{
  "num_hidden_layers": 9,
  "hidden_size": 256,
  "intermediate_size": 704,
  "vocab_size": 1024,
  "hidden_act": "geglu",
  "attn_scale": 0.0884,
  "parallel_block": false,
  "init_std_up": 0.0635,
  "init_std_down": 0.00903,
  "lr_head": 0.0108,
  "schedule": "wsd",
  "doc_mask": true,
  "max_steps": 8315
}
MLP neurons of a small language model. Each row is named by its layer, matrix (gate and up: input weights) and neuron, and shows model dimensions 80-175. Each number is 500 + 50 x the weight over its row's rms, rounded and kept within 0 to 999. Numbers have three digits each. A neuron's up and down rows have the sign that makes its largest values positive.
Before each neuron's rows, "fires on" lists the tokens most often at its 100 highest values on Wikipedia text that the model never trained on. A number after a token or word is its count.

fires on: "C" 27, "au" 17, "c" 12, "A" 9, "-" 6
L4.gate175:601483443548530520565435553470610565481569586517549596390470458431495490563544584457528420563475484438530542486459474524382604488503442481446537494499531485554539490462579430595432525450491525521489437440537617458477452502448495468486432600598550462484487423401473547473523470532447491462
L4.up175:517505489532528435494441473477584561422481430478498504521491465531546476564437650440434499512515526463459598450454395473451527390523441526481466466484447475464496539483550509518458606419550452539562602564417472496456460545430442595561457429511464437517495431562480555523597397517423499589

fires on: "l" 21, "el" 20, "un" 16, "ier" 11, "ir" 10, "ik" 4
L3.gate140:589495530467437506424536544449536567476459498409527503518531519510648505481504526546552486492476467533465472507563585520547475453555560430545553600602578564487471637478558571546472360532453429475534366500483557534465471534442543502484492523453544485503489423431535472437536493487491513457
L3.up140:546568474431538530508576510519482517520440451517480520423505551423540495533390447479587377500477441549605568608476447478552578531476459525528543534497455491521540521552452527523462523514466497459514460465515543481590442477492644439468465452404505441487487534514420533554579472520556521536

fires on: " " 31, " |" 25, "a" 15, "as" 9, " States" 5
L4.gate462:511551480456444503538460412579517535372452465497480520519565418543483475604528491443602416605538535517505529402470566511484459447514531480533396538553553583518425481526408542478489512486531472525491589450453499516539557464465471508492436438477523528506582466496471427504534533514459530520
L4.up462:442521500510525431465575533528517475443489564526497549581508523544506432450572557558559525505473575509479587475529599496404401508539474486507511535519507533466476473515485526551516513482459515430469489476539527522533511431539464458547505572492555491486423445567583452446517573522609567571

fires on: "es" 22, "ong" 18, "ed" 15, "form" 8, " where" 7, "u" 6
L3.gate304:505421400525477476489527527466560517550442562464589537494385468502523498477491600548522387570506436541529454463535593477488500430490403488536529501513528535507557498559440546429589459527456564404497504586523493474573516668533501443521544503510443479502426462465532507508486546485440469508
L3.up304:543465523490459505489601590543574566537523496572569486507414426437513485559548442577520459537511475525566458499465520557501595432482527523521561526478513489473443525503530527451523509514478509421529527551539532553503535525497500462517577564518502468339535459555556563486500505510455545501

fires on: "u" 34, "e" 30, "l" 14, "er" 6
L3.gate594:486550586502557570456516500588528514557514515482519525627512526550438462419424456530521509427484468435531430497412480530401520530571456483441499502508595470497500470476649476452514442504487512425458472557534494466550406527427560497481505470523473491696476499530561543513474510530470518573
L3.up594:497504516416428604476589516497559477423408544633557502494463495486431578547426436492473462444461431520523480420527488438527484494548374458499446547496560455624563548470587463529478420554477522564503482519546486496531518592477526507525572534478534510522539483543437539581418515460458511554

fires on: "mer" 14, "o" 12, "5" 9, "al" 8, "7" 6, "3" 5
L4.gate36:495473528507456398479597533551498471531550491510488455539669512529486487540470475466548574504500445484422460448531597515455580465549586450518559473483546439481491461527488428513466406423453477480458496477610467496511552513574441653513597478502521479501583590481524485495507510539448521514
L4.up36:385494471516559530493519528522482526547546439454472500665487557577491456438553537572520622522461512531460449531434515479438514529523499557474490530468435486451513500493460413553525554404482501587527536547552442462523550505508447488461527429465527441512535529491441458494484434560538528537

fires on: "er" 26, "ing" 13, "u" 11, " B" 11, "our" 9
L3.gate349:533533497499537460488546463463532468517450546487459375464471439498575470505524469468482466526417413528513430515452533539491545452522435439528512486504540470533577530490408491489442402540473542535532503481572403543500545572467456384479529425551458437511431447509483525462423589492513485504
L3.up349:523502583528552440578523503507548537557476583481521460518482454525576575449548604510451516557524517489521425489536491400482605527543411528546551546454561519401445575483482570593489467543491435525476539540507498383514498435517369509535501436542455509555416503474454468487585508499589437495

fires on: ";" 54, "ame" 14, "0" 9, " |" 7
L3.gate546:415492511458468547527479556457475486490509574543528577476527485470498498500511475416475502562552418436548516526470569536514545555512415505464425527486470519515461428499426515541530428491413546588438490495495531517506661379385499540494595362536568517454445540451455580557495602451407478472
L3.up546:527538485586533557491501546624573438511507458609556485495524503529512513473516455419559598597406444460570483556522475498481461585566495476531410560458491590544457487519557404513559393543510592469534531515527532517430512479455542439567443574524525527502516465508402544532532541514448373439

fires on: "an" 28, "u" 16, "," 11, "nd" 9, "st" 7
L3.gate208:511552482489590509499506566574476441459454463445441534549537474480550494476512459368458590482552488399518566512476475508546496475571601531574425496488473515497558549510519477497567612496445471544560526525560471447487562589490507559400594474427444418497532477555504533492555429515561439524
L3.up208:488434482499470611469465540494413587520513514517468458486419394486630442466535486488555536526585501559448496485476422498484549502564533469519491471474515597515408447540482501485522559445458427436532461473571545483518575590537511470470528394474463503543475595439456529479453562504451451450

fires on: "ro" 50, "le" 10, "t" 8, "av" 8, "re" 7, " se" 7
L4.gate146:510460534540566444498479529445509506472475541491490563490490498482515480512525550441501499506587558536432519554507534565493511476483617451511574521546488472595501488482478520521452551474532413501450375478539556584443500433493499527549459514442558446366501504576559433486460531460511575585
L4.up146:424548480495413545534532479540534502459535514495484494475492533485472581536492458465553542534472461595427490498549513507511455547555610547507532497392565490491592521504506576491413549511501458502485581452545429501439535446550546539444430516474521482540501508529550568545477519564520544474

fires on: "5" 21, "-" 16, "m" 14, "eb" 7, "0" 4, "1" 4
L4.gate191:415475531531474513492363590492492526518517612494483511396516480488527536511459490459517453518476588623464510450523436543351423550496519634458598440464493449485541451492451559439485457539457462533477431509459496580407421495467387543429463456460433416460459518506432512609585416442511544475
L4.up191:461492469566531487502499501539410478510516440468550495448472446465508419491563547411537520554434505445516490546402444591457497453494527433524426491468502522456496590462436442536561536500482603550438516485480531583522532497535470506415481455555455493434548495432525489436482434475423575575

fires on: "iam" 17, "e" 16, "ia" 11, "ine" 8
L4.gate152:597449440497480498381526497475599551546524495559540451530481468489463541508499457397426527430465466592519559460508441460444499532615524592424510453415621496535497564485512526503418560501541455453395494442464576581484520458496489522437482499449481397557399382387562516522524512508485511576
L4.up152:555422548543524448535484464485473416495414465483505503470485517542545425488555487532385475416496466497502485436554570567506475428484506337572454507492520446525558518450485451500453570482488480578499433476526508469488443517477560514481504499555516478544437514544531569346457580423491582441

fires on: " in" 39, " &" 13, " l" 10, " and" 5, " when" 4
L4.gate560:465457516413518461611444466565529490468412482430545554524541477545465535540527533513467485571459464450486514544423399517545469490431520543519555551466544532493542397469438467493443527555444467440470603537492522602540502501539545474489509482500562527453423518512491629481487496564550541530
L4.up560:494499470503585562509571483472407516460504419487485502424610454524528437478511556477465505429468597520553503416561550514433586576518560520443521491484578581368540518486519449494585515507478375492511492527461413423500433463612491507557409476476461514422608448604550431539450450583477527485

fires on: "ed" 25, "s" 11, "ing" 6, "e" 5, "al" 5
L4.gate532:501468526559444484544504589516429459464604402508512571548454481475500472449441608549480486500493445525400523526578587593449497493459441530467528603531452444486509494399527521535498554584470503499470475455445579440479488447584500451471478428520539491447494467502539437522508578407456523520
L4.up532:510425508483527508501500513629493456508524523406481479484545575491518513589434475520381464395551535437533503439507543435544531506444479488409519442513535481412456393447441436566509498508484577456437489571551468522459490502527514413506566475458537564482462507545483601507524574469560485554

fires on: "e" 29, "er" 17, "a" 10, "es" 9, "ak" 5, "om" 5
L3.gate166:480557531459514441586444557555444527550393525421506525513556537451452495469467519401525431536531492515545421487495533525487543323589527505487557594422450470508510454494452499512472478553537473550440340555549529543505475518417444508536499511466532444530539482568420490432535567423501594462
L3.up166:469508595570516499531550485631471473424408557492365515594533550540487487424518533511476374412414387468523476498394463511400536498461542563600493500457567481472528520513409440500484530515502509528563428513501423490515537578453507541518577597512454562558557524422528528500480507507449433542

fires on: "ar" 16, "3" 12, "al" 10, "or" 7, "t" 7
L4.gate492:535503562553526442458545544547533474515537452456541482515438628498466504507537491548504553500491514588453537478504580526445548406492538513445485476539487550498478474501473382468484382457466550388470550444501544531487432415500467472538459475455531420483532546397422460418452453437497570493
L4.up492:424418501471550420535496483568488473612463448505478493551491568509465489463510575460429522571497562567489511556444513537493571539425488564445413418509455479548487482526503477464447498517350432457589536529505508460595500439414489577493503482505554585453489529496428468501468467436500508423

fires on: "a" 34, "-" 10, "h" 9, "M" 8, "c" 5
L4.gate270:492545417498441449609532559439467632464564488545497432518508537456498484467485448518519493547531465514488498507491426512470440520577410539530480485522613551577603510499561494538465481420521475563534523502541536452511491464402480496456524480446523465479518540504452649506469602329540503424
L4.up270:501473507621508553438514566545395521514585493599501476583540552554538512453520499502500415530498463593443536422425477490552509512502575438454557503462472459465495534464412487579478506495531499483511541456536529416433528484475431541452552588407491547469478495538390532451502516519568449499

fires on: "3" 27, "4" 10, " G" 8, "5" 7, " Jun" 5
L4.gate248:517476528508591425393469529418462523552544459442438484565501487478617475600462497518536407487489516455471467449457509472491509374423462528500490489432474508504501515448445516466513546525466531463496481548458516518547521479545557407541572545543519604549488514511433522522456566486505379429
L4.up248:335536527469545591480617484509621547536467499532582460515600454489513570400472549624532467607493513520568459479510516489462456559521463433544524500471535518499484508503475515574462516500463514607509485529569570421488433555467536443502513502494397512604499563464525566542434509577497531479

fires on: "." 48, " |" 24, ")" 11, ";" 10
L4.gate447:480530543474603602490464523482483484427519455516519585547459557509516499585516580575488452463567498534466485441555528466540501500384502529425570586444493588508466520579461565555586503497486476503508531536526593477467530543416496552539496455625562484507395411468490545451457498515431606564
L4.up447:475483465435484514421536569510512548532463419485503517479411490441462526541562504437541621536503387467507520478444535514415461590482442449472499466455440505503529512459504449475415456504504451431455469556455556500461504566525557501546599494509465514508457560441502418495477514500493505383

fires on: "i" 22, "e" 19, "orth" 17, " South" 13, "ast" 11, "pe" 7
L3.gate477:550470500470559434536568438559634507486552449461524540469476477567414448492479474466445570453470545574584561513493518462484463557522474526471421464532632533506542458490447435479542586429485640574535499487495484516457509510501520476532445494460566473555431525543445533415534470380432516476
L3.up477:535451600472445496501534547530529491484484425519495554534447553457506414550516482500570489486531455548566599538507453487455506416454544570474414523478522507545537479502523426558477483473541520654410581393466474493556456540590514494458422522564517601571430560529399538455504434493480504498

fires on: "it" 46, " of" 18, "il" 14, "r" 9, "our" 6, "u" 6
L3.gate145:394506431519578435446495440533484517525473538534495536587466535605523438510503533479449468531453415412506480569541500527500516464539461561484527566479476538456531481453468401521434531487523553544563565441588466586421524494432499496546479457519471554540406427439496548515469417610511572479
L3.up145:570476540497606371453548577560486537488546565484459604524488547486537479516426519504428553521458521422477451500537486437569546545489497452397505665536538512480464585517541526496598436503485515496586493475507617450487485539553555511532574475411497436499463581452539533544525561545461427526

fires on: " " 40, "e" 24, "ear" 15, "ject" 6, "ev" 4
L3.gate479:492459514472519566402464519545543443493463524494467529464387446656483583516421452492526504426474489473505510375504552502440531444599529440465487542519477464543432432413503483500526500434421450451448457512489511471477489560473453473484495521485480362421435408499529552443583442529499439504
L3.up479:514499420480530485398516487474474527497421552513506422493443414469602403490539416532535551427508521494492569434530557457477542483516508458553450454469487479488500512489448538480489469446461533453465555437553525467535505521448433599513507477459478476462524383547514488516579566511517503603

fires on: "5" 18, "9" 15, "is" 13, "7" 11, "6" 9, "4" 8
L3.gate303:436605603462482378450526528473493458517515445410559483547515534597543508529473484440515546413420477547494510548501435601500527393484448461559498534482488515438593402419514499519492557489456452476554488503572482583489454468445467487499504454563515477467507471524605441499444491455525425512
L3.up303:481475442485459446556529481437487555479525545481557483502493402563413639417431501560496533491510494434530529524503519553586600441519554568638455538464534443426465500529493526538518530494428448499488449470500485458505543608505513447532467459495459547389507409485479490578544530565428519410

fires on: "." 31, "st" 20, "," 20, "'" 11, "g" 6
L3.gate597:492606551576526587458486530520480463561524508414452588518575472380518477482535501433470515401532500545507490494441566472531520484538577490455507518442468474565562495531479569454575578541531414556459464485445468496437543504468489505497546423557450521575567492501425532435443540410536470500
L3.up597:493537418518528452510504460523466519556537421478553416463513548498495555536437542499460459481497403598529519374422438548486514530509496549517556494387507479479521534464401558516497538432570446446533479514542574483531533538466549420539524539493513494496498463496572495463613519481470560587

fires on: "5" 12, "ay" 11, "8" 11, "ance" 6, "al" 6, "7" 5
L3.gate40:401531432508509550552545413521495490587504462517551483574510443448485467496471513413619554568561483535541527484537502485487484477464555494476411448442476507575478439404541442486513487523474456539455394559479482511459532471515467562528427461566528421420455603608402476427524465510479576525
L3.up40:534481458456388509529550462538484430536475560465529569582526505461518581473516539436523435521502510455467595418577526525469513405540527552446462507558466471457562552528565542547541464479542458366407418531496438648512535531368531582493483500509526514550463492515444452455563578553530512382

fires on: " for" 37, "'s" 37, ":" 9, " as" 5
L4.gate360:456455477477393429458559637507519451548515396456477578552394521561394507572535575530462576481449445581535488537432431524458521524495505543509520524526488555498537455473461481447470459503495474502556512439564446475560467472507494407482518455487485453506495488489510515468519424568466467512
L4.up360:468517470492553470467497515492511483517513513438519561479372469452564540496508480497393491450517554514579499549412428513483473542523520474551610416481597516467517476542510451589508587471487494506545568529514542474458523422428522581462439518548558396514510502507566543462468589519472490526

fires on: "6" 42, "0" 27, "5" 18, "9" 5
L4.gate584:551523564525490407532505456483608451571498490484485516553519498516541365582507502462584466564490474556556536564496392486466583444425548615500529475473562537487534502536422390499520563563477516557485543496467525407523475517537473497555431481445447471450452429452592511475479327431534578519
L4.up584:575521459502570609519554442385580561456555585508470466477451449468525536483485490483579447545449599441516466529556574497552495471495523449625520517555511539488535444518442481531450404548469508563528477489517536559571484508599493456522416484484507495541580458495504487519528535490455545389

fires on: ";" 43, ")" 24, ");" 7, ")\n" 7, ")," 4
L4.gate684:548578510559462547474581545519517481537497621491470499448566516539439514576476500437550505508495412494582428504453546503528491471489509483443461478534544512497518377450427482566559569539453564575553485494465451536511503491471486441480462610553444538571439543478502528464575488446493566554
L4.up684:567532388571496453499435575486515574519481455529519519447529417565543477528545521500519418441502455485588543490400597438491450573464487410416552442481572531524455436490551410482567552570431497458537444481482400463510463468418423483601602491409491514489496506478532478473465420415564464456

fires on: " and" 28, " but" 14, "ans" 11, "S" 7, "in" 6
L3.gate275:560436434474512458514511483444464530494536535523519518503598494442480561558509503547511520532370491465553552592452471510433414488508538457540534429405547507512488535457553403561542548562464471462562538467351457511450599496512578463440408552471524508493509543483572461480516443463507406472
L3.up275:529538503389516448571595429459488607496491523510588496465466436514476455464555549547623472592398526507523534482541563478523578563550557448457478475445522500560498556580551479513362567555447457402526462379500441447454522539478492502487509508460573531445448479428406477465518471522514453537

fires on: "ers" 47, "ents" 39, "s" 9
L4.gate485:583501474537443540543476598555464461589533509410451491509470528532420500547483516424452437464501500427535461479464502509482503479589471418538460559480410456536458580446594498566444517454520565448617455518492488508522414451519456459513558527399583471505565457497475429369496589589514470563
L4.up485:523489437512478558562644481524430522556507435576448471449570506477381544467510471472471544456528538487413441457578518494523498416566564448442510616448551482463429508465501569508523511483615512488519501499424532488503458457439452534542449558470493435509474550499501502536481554476485527492

fires on: "ar" 48, " " 29, "en" 6, " April" 6, "ly" 4
L3.gate195:462580424490551534493527509557501465449572526473513544592523529540421534480399543440509414489544457501563474366512517494544600461437479515490643436468542513487583479435502467496527517493541516530544446525490559570528535422542520517520495499510563588442561563513482504477505521607538465419
L3.up195:560594611468506540496566449537556421623518508500505516431466529536465505480469471540493498563491508550515579539541541469549524487474559558562439452423528492432418541451532572467522422566490498517462462598541572482617473560428459564443407535535493512545641493416475479496585527544431489545

fires on: " and" 24, "," 23, "os" 14, " or" 6, "ely" 6, "are" 6
L4.gate603:587468474527368454574510514497532532418507485461452487464495510535531561459443481463612433579576462509524527539369462510476432522497477509495553532501508466454439550463590501409455569543450466516494554503448494512482384605548558423459561470485467515476470613448555475448481480522433469454
L4.up603:463537490493539533507440480508480540510499551407556487536496489479494513568519451506546457515504519471379523569478504441491455509379445600491475542484505605520525484481514458538504459555513423597492479583507575472502499581537438512542462429473460519500444531602476510505436588406455506468

fires on: "ation" 44, "s" 33, "and" 8, "th" 6
L3.gate538:473496445509477613421486481490505419398473550541422498490438438473530495502488471453499396362528528488533461570499420490466554442576502487553538539443446445558497609498510496393475463590597529476536438420471465494520463516510496532520449382444489532492422533549501461440483489497511548586
L3.up538:569462466500463440461474410483509427624517417529461489503474565505475524595456588555399424481447452557558577500468479435514523507524446581462519509527448419473466506533462519496498553535441470485535507511544553474537487577568558526488405426470486429477437536545563484494430515473506504555

fires on: "ed" 38, "." 37, " |" 8, "or" 7
L3.gate647:493500486472551540420574452535399463513443462410447513477442483481476494517476513602420462413492508497476491507554528542533548454509522467491493541489389559507530489457488505533634515548535582551606506515520606486472500578538520513455419503408451518490518521482511453457529557490468486350
L3.up647:534466509565617560632477434488527442493495578554474502603516493593581395439553500541459459481460432566551515535519436483552498515433526493476442559532529544586556524485490546456542466454487550569505414530514486468462529470499455455583528517469541517493449529440517399581484580541504511504

fires on: "ill" 16, " " 16, " was" 10, "rict" 10, " in" 10, "ans" 9
L4.gate353:471435459484577576421559539489527538497473487436520449550518477510477550551475454466467531601421507514532404519496556497504477533496461599464422549496463574594568525520507558444468465572475503483466500396527522536502537501483528561458535552514542486502578541458495415521501482455466518494
L4.up353:510570569514473491484509592492426546484562503489518508517536541519442639508547458418505488393432504413420504491510480506581547507475526477533555423574566567453538433477445414494558476587428464445516536547481506443479532452476457507471508492492463516567389447522567517514537459463533487466

fires on: "or" 52, "ors" 15, "ure" 13, "e" 4, "s" 4
L3.gate63:482530498563486487411487499509459469523517529525411489552451453565495454582462587457561537433482492551526466443443483532535586534525440459443551554578496409549457524447382473510473469522424631493504488547476583524469536468539494435521563397497617455505420430520525497488433527538478490566
L3.up63:578440511491470443498486564637462481492559539511476464476482576530504485444533502577491551407478611478510522472470428550471454495489457451449481535549524506461493487434550577555594414455480490534592529524467395478450569569478530490599501469512510473506476439502490600403500505459468511469

fires on: "3" 13, " Ind" 11, " Bl" 10, "4" 10, " of" 7
L4.gate394:514472421571528507476436550505561474464463536435545492424514524521486513560420492511583548436423473438495464449579560438456546490477501421531492541422474560463507487431392538505454466422584547421458565510481542579479567500613392546522460425511483450482490402461525481496373535472509587495
L4.up394:494540537386488487545434499541506474500538606529434459583463429415485550515545423488417494516548440404457519450500458462529632480512556547496378482478517458481545560550597456579438554504543468573471548430471509478477466423615473483490584398437508448498484477531446547410534560412505466511

fires on: "gan" 15, "ade" 15, "ed" 14, "es" 9, "ence" 8, "e" 5
L4.gate644:496429468461412466522478487440543414413498475452462542506559524581549561555478555515443500504410559533566402442587524427592519468509435420541442605504531500503522491492588507529526429497426489480499539518495484520428467563524475463573477484589529482445535435537600536535543510517445467480
L4.up644:574471558527477490532531598487530502496454540495444517500469620426514472524468428595497450414526498519546492496453500407480459439542422522485347493534441457639515502454482432474517421522496504418571471571480513489465461535548501399626432554470560491456426502493422607384503506456487524485

fires on: " and" 79, "," 19
L4.gate16:575505473442552400570532487423366479558506473462537486428583467574492474655480557506537361576530589508494483524511512575422466541537496507465586458541501516472556581429472459487470563499525533435512501467467544532523366528469445427507498518499527544451488517515566448460504511532481433480
L4.up16:488490529518517471547568516559457468559501562529461607428519567575557586554456449522421560584415469532462433514529411495547594518458384489529493467445453581477439522495528535508537488590551444466468481526462461482443520596576543535502421474475541487565534432508494548510521511438423449449

fires on: " Count" 20, "ock" 16, "on" 11, "ment" 11, " had" 7, "ow" 6
L3.gate510:413354497520518486507522434473441450484501452524471484455502460499482479440500482498497547550490416531618505479484517412508571438447528520527560512414477506532468556434462418507589485383499537480477495506391524452509536493501482495503417513479481510523495526587499479540507467499421520398
L3.up510:525505491529529512496528456453393531440509530453509490484543459387520398450496574407520537479418472419589506486492488533398483505445491462448607443487474495512483526565506467561552542554531518492548568516341472478535481506505510535502442594562511486572543488489580473489491464536495437407

fires on: "e" 16, "is" 13, " d" 11, "a" 10, "M" 8, " m" 7
L4.gate187:509472519518477457462504541448454519453625574522528446471390443537512443518438502447579543495529471494549454465560507402482525439527477502518376476535581503433551587427541530466394491488527528496561435604535495512542494503483448480611540521347587356469546474404523537467604437505476447412
L4.up187:466457453578563533605494556432490397517549521524507550588404579471500594615485456549450448598513513495494545509419423489487450420491542444502462481548481450493555532516481535529427571510567533423525483528434489475557567531472531557532568501545506545473506534524415611624506580498532554477

fires on: " " 66, " f" 16, "ind" 6, " m" 4
L3.gate209:540515591556483560465510463512460567420463503569582523479475473500483628491494490508593447487453486546523467445510543466543437475522473479443552472505605500590602541505558480388473618457482493456429422547501500501567431471533494558518517515529453501526466496513548537555562438516430518546
L3.up209:510528535553458425451540460524515466568436512524480421389466449441570476560544492569529508515448437440450503495532517512523432500473438539493489417492547510533471400591483509400509555475491526521522564498590526534576505519441467603480593564524542586497417489469533513507511546440530563563

fires on: " three" 19, "our" 18, "e" 10, " two" 10, "u" 8, "ir" 7
L3.gate466:433511473611521550489442471451501506447524553535483535526417539517534384545414490562474589545445507522499483492457504608624577570483461376497452527501547520431497527538532453531487511505483546506515560462471502431467448528426490527470505528447509515586456586438422481447475474500441495469
L3.up466:479568538502515502470566507612549393547476481543521581526516486544448501468513449490520443464442431525523507511523437521479411534500533458529450420538497407485519487507512454613398433473465584484447526536571527454469520557535460405495496547474496537597584509577538451616556489347566500557

fires on: ":" 32, "ed" 15, "s" 12, "in" 8
L3.gate643:447480502495456512514494539529454488560582455517436520401544563522478425409468555493505444476436501620602555471500510561513502528557558456499516609591520486531527447435541520555470560524455493506508439490436458425491507530433404453528488464422426531452611603497476571458493541448517563491
L3.up643:464425549383506489458546539524583482514515492483439478475420510614527555506449546600489504455482459474424517396480393483488536460561431497511549513530529479502521487514508479490447523462480507534420430427505516415524562587444539535609529442452517614522531423516561545427481491515528448474

fires on: "%" 27, "2" 26, "s" 8, "ation" 8, "ations" 6
L3.gate105:493529537563413532578547539525525447553441432465539479494557492532478530451413530465489500463552566485465480529488533465444504487462395413516412522489442388507556548522548478411521392507517489467534479516502511496509485449490427520552468497539481334487509450622546461495618433458453504489
L3.up105:561449487450500562592588489471501549507464463511446535524495576417577559493485606511484390611486503418518462486613444479489588535371457504490500514486544413534414584494532472523461543604535546492545510420431461473571497586481654388601416539544526440508461501554513442485486509499492417477

fires on: " pro" 25, "overn" 19, " se" 17, "ree" 13, " en" 12, " Pro" 4
L3.gate50:468514562459577511526501475587578494581484499510357542537547523566574461439512409477492485539501510445511572519537473497522522393471549548524516524390470441411506461488415494526482509446491429417500505513511419481391559431623469510483518521505540562554514449487440533513537551447472414457
L3.up50:442556530465448457467485468425463572458507508564403464533440459523453476525561505491409550504472598432548464428490481443481472526435484451601564487550530486440541531584557552448594508362531492472509366510424400496526582497497508450524538479397478540515554451576402529470525465528555497512

fires on: " was" 14, " ac" 12, " =\n\n" 12, " med" 6, " No" 6, " Ph" 5
L4.gate642:505424512432482511497459547564541561502604487535518502540427540512389488526449622474528513551550421533501515505529502520452438484476528551497525483494502518515461433533537464496389508507478417443432468486429579440580493436538532407458507491377485568474484508544414480452435533485505578422
L4.up642:501587444517542513569569501438584601456513492481568440499510441398576400501532439547461502521472608504450495473547520457509503486478496545468576367567430466439447553512502465491492417530446448445468488581516574514457525553521498520488490581419516462446531542569478557509494479489478497484

fires on: "son" 14, "ure" 14, "4" 13, "e" 8, "s" 7, "3" 6
L4.gate419:476509419574475511576579539568523514534486549423573563452427417421505544562494603489537528592554430446516507456474415494454473489555491488450514570539502561540537545460439546514506492505536574432478445521452555432474482470581464443550569372492549433428497522475434501497423578459465471563
L4.up419:588532493429450488468491569512569431531443477471472441697500530465483525448472482523492440424558561513438482458430464536536443432509468445517458416448442481371592506477573453495494493491482634522514499591480498512471517521545427493522491526423553529492473541539427524533553532478501457512

fires on: "-" 79, ":" 7, "is" 5, "'s" 5
L3.gate98:518413414574561492493506557528538469486569484443448469563506586518491576459522520450467560498433417635574462503475443527542467518461564547483562471482599521457503621480503469393443496395538541414505473513420514445547505330500514492495488398541452502557475448456479473528470493530447611510
L3.up98:495493425480382507516483458453515516515497486511574530497523561434433563464472518550525519483530716496439416482455482492502493565504495585522514506500567425484492470529543459481468530367531559511497550428411553549479433530474538462467462525446466462550522551432498534519448619490503438522

fires on: " play" 27, "0" 10, "ay" 9, "ist" 7
L4.gate683:411466590471487393527569518497484511416547446432501482533467507457567528545532544539627518459565473490507546498523504498454552498497620403554484465562519482463498571449525498478556533509523492523553471570518508468556525512520441494531439510464567471505539546422449490383493578474459471527
L4.up683:447569463521508589444544470416543482404431482465483572483571456523533502479522605437474564454510565529532483484506487396603575550463561598521375480506522523477515525473487508520496458429510512538537485474544485561532569506524445490606461511541518578549558483479523566505494483469527514518

fires on: "i" 45, "e" 26, "s" 11, " for" 6, "ia" 4
L3.gate507:413495484480566543519545480486464509531476490521462589573500536442556524529484526460525447496428404529528528538498410447484463505572625606533431480422522619462475458485469478480417448525479505494428469469479582506504573506467499540611526534447432497545507489473534549467479483525530511461
L3.up507:462472545621429555510515470456526423598491523544572430512523415639510516561508536512592493463436440478434526528492455496527554441445551487519549499447526575476548485518472477454475546550579495503483373554472459477461508498488472504466482587574494583464454481577552573468547554508568516541

fires on: " K" 45, " V" 15, "K" 11, " Ch" 8, "eng" 5
L4.gate680:564490507441570415585539509507521456499511540473565452491530507548502522504583477500548469522452468448597435404568465459465555497419445462427523434475522468493501574557481509453438564436478574418500472463464460533471463509497522510496501487451469474441479496525506478467571390625447571528
L4.up680:524502434502595450521442462377442516508431527519494473520445417559450558464513410615473441462467429629536544521492559487537367568521499487541528478477547500447544493516581500456493582517558535457467497521442476521517457574470507477474488467502457491463583498512456496554499528531473471500

fires on: "it" 16, "p" 16, "at" 13, "il" 10, "ts" 7, "ors" 5
L4.gate520:458535517514472473571552534528496506477527448408500472410506471551360481478452595489542561534487513445570519438456584577575488449491466475538503488517507422506578536521393501409506608542523503468477461480510477516564446481490498508616442524566488375468512603497547532473487570502584459433
L4.up520:504416481523576437513468527490516572514515468546455494546447536594485459572542413461550467463615514485513506513524480595526480459422416470463432501577523430540480556560556420526501496468535517509559466570499429627522474487441456596560456475527623434492476495586596499520452564524483488398

fires on: "0" 22, "3" 17, "A" 12, "5" 9, "eat" 5
L4.gate11:442487553495537577553511518495383567511591452550482465468453454563556527487434539418568471453502459506470496387472550541525512417415479456472405581526555457526477528496495480507454519567505530647430479505462469524523516399558555478533545447456539497477467440551493530576392493525584530441
L4.up11:401443435476479544571444497483513501434450623434530570450460540577516576522451539489515493475439501444456511620524529482478486496450405471481473537473512460526563481514443565626538522514564527548509439549569505507484449508414560416498413557447600546530620523471436516462499406499490530464

fires on: "on" 44, "ist" 21, "id" 7, "et" 5, "er" 5, "en" 4
L3.gate424:495471485515509479523480592599456542513455533513535552579572509500555434509516471525474491434489544432541531556477466560445475513510536548496481528460440568540513506521479518524532516467481452496493433582521549476532609514475655501483549488501487542531497507476455545446551478423527509479
L3.up424:460510539443433487424554509488451638474477445477462520560450506442484517499472542503549394447539498498556556538562452514513472500489525586591510488415435537531562522476497561458498582482602412522507521515535474493481592510545553480471541584516472498486563535484476534501515512464580534529

fires on: "0" 38, "8" 9, "4" 7, "7" 7, "6" 6, "3" 5
L4.gate295:452520570480520465540558429523509445531596489419501553551560462519508516443419526534545494472527477486543508472482525427498599491436481522555449567550443491446517556435461494452532544561506491524501483546449501515486560447548516464535519594489476517496442530478483443586439390405460504477
L4.up295:493474517421496540487612485454580536603477639457523507495487458465503538522430391465518487522523558452403477511589493526518524530506425494569462520548557464418506465507501488598519408549472436545536350553520453552501640430393535475408564474467475563509481416490512457568495510497499570438

fires on: "or" 34, ")," 18, " |" 12, "ent" 9, "orn" 8, " " 6
L4.gate612:528574539558492541464554539462479455523460526442526540511555520505547511511576527580453509398495521483548529548459516474533547435451515567447447577551464557470580419512534502497488411594460502508570549436549538486465478548505480556492428530487579527515449464499508499615458470492475449484
L4.up612:486471558497462483469417511404504490431529498591474530502555533486565458448545539532490435413469451448501417457458513499552431507490575469489534456429512458535522466489419602526523488495544590515537549520533510432476508467405611427433520564393468511563452457529518468499548397529505415481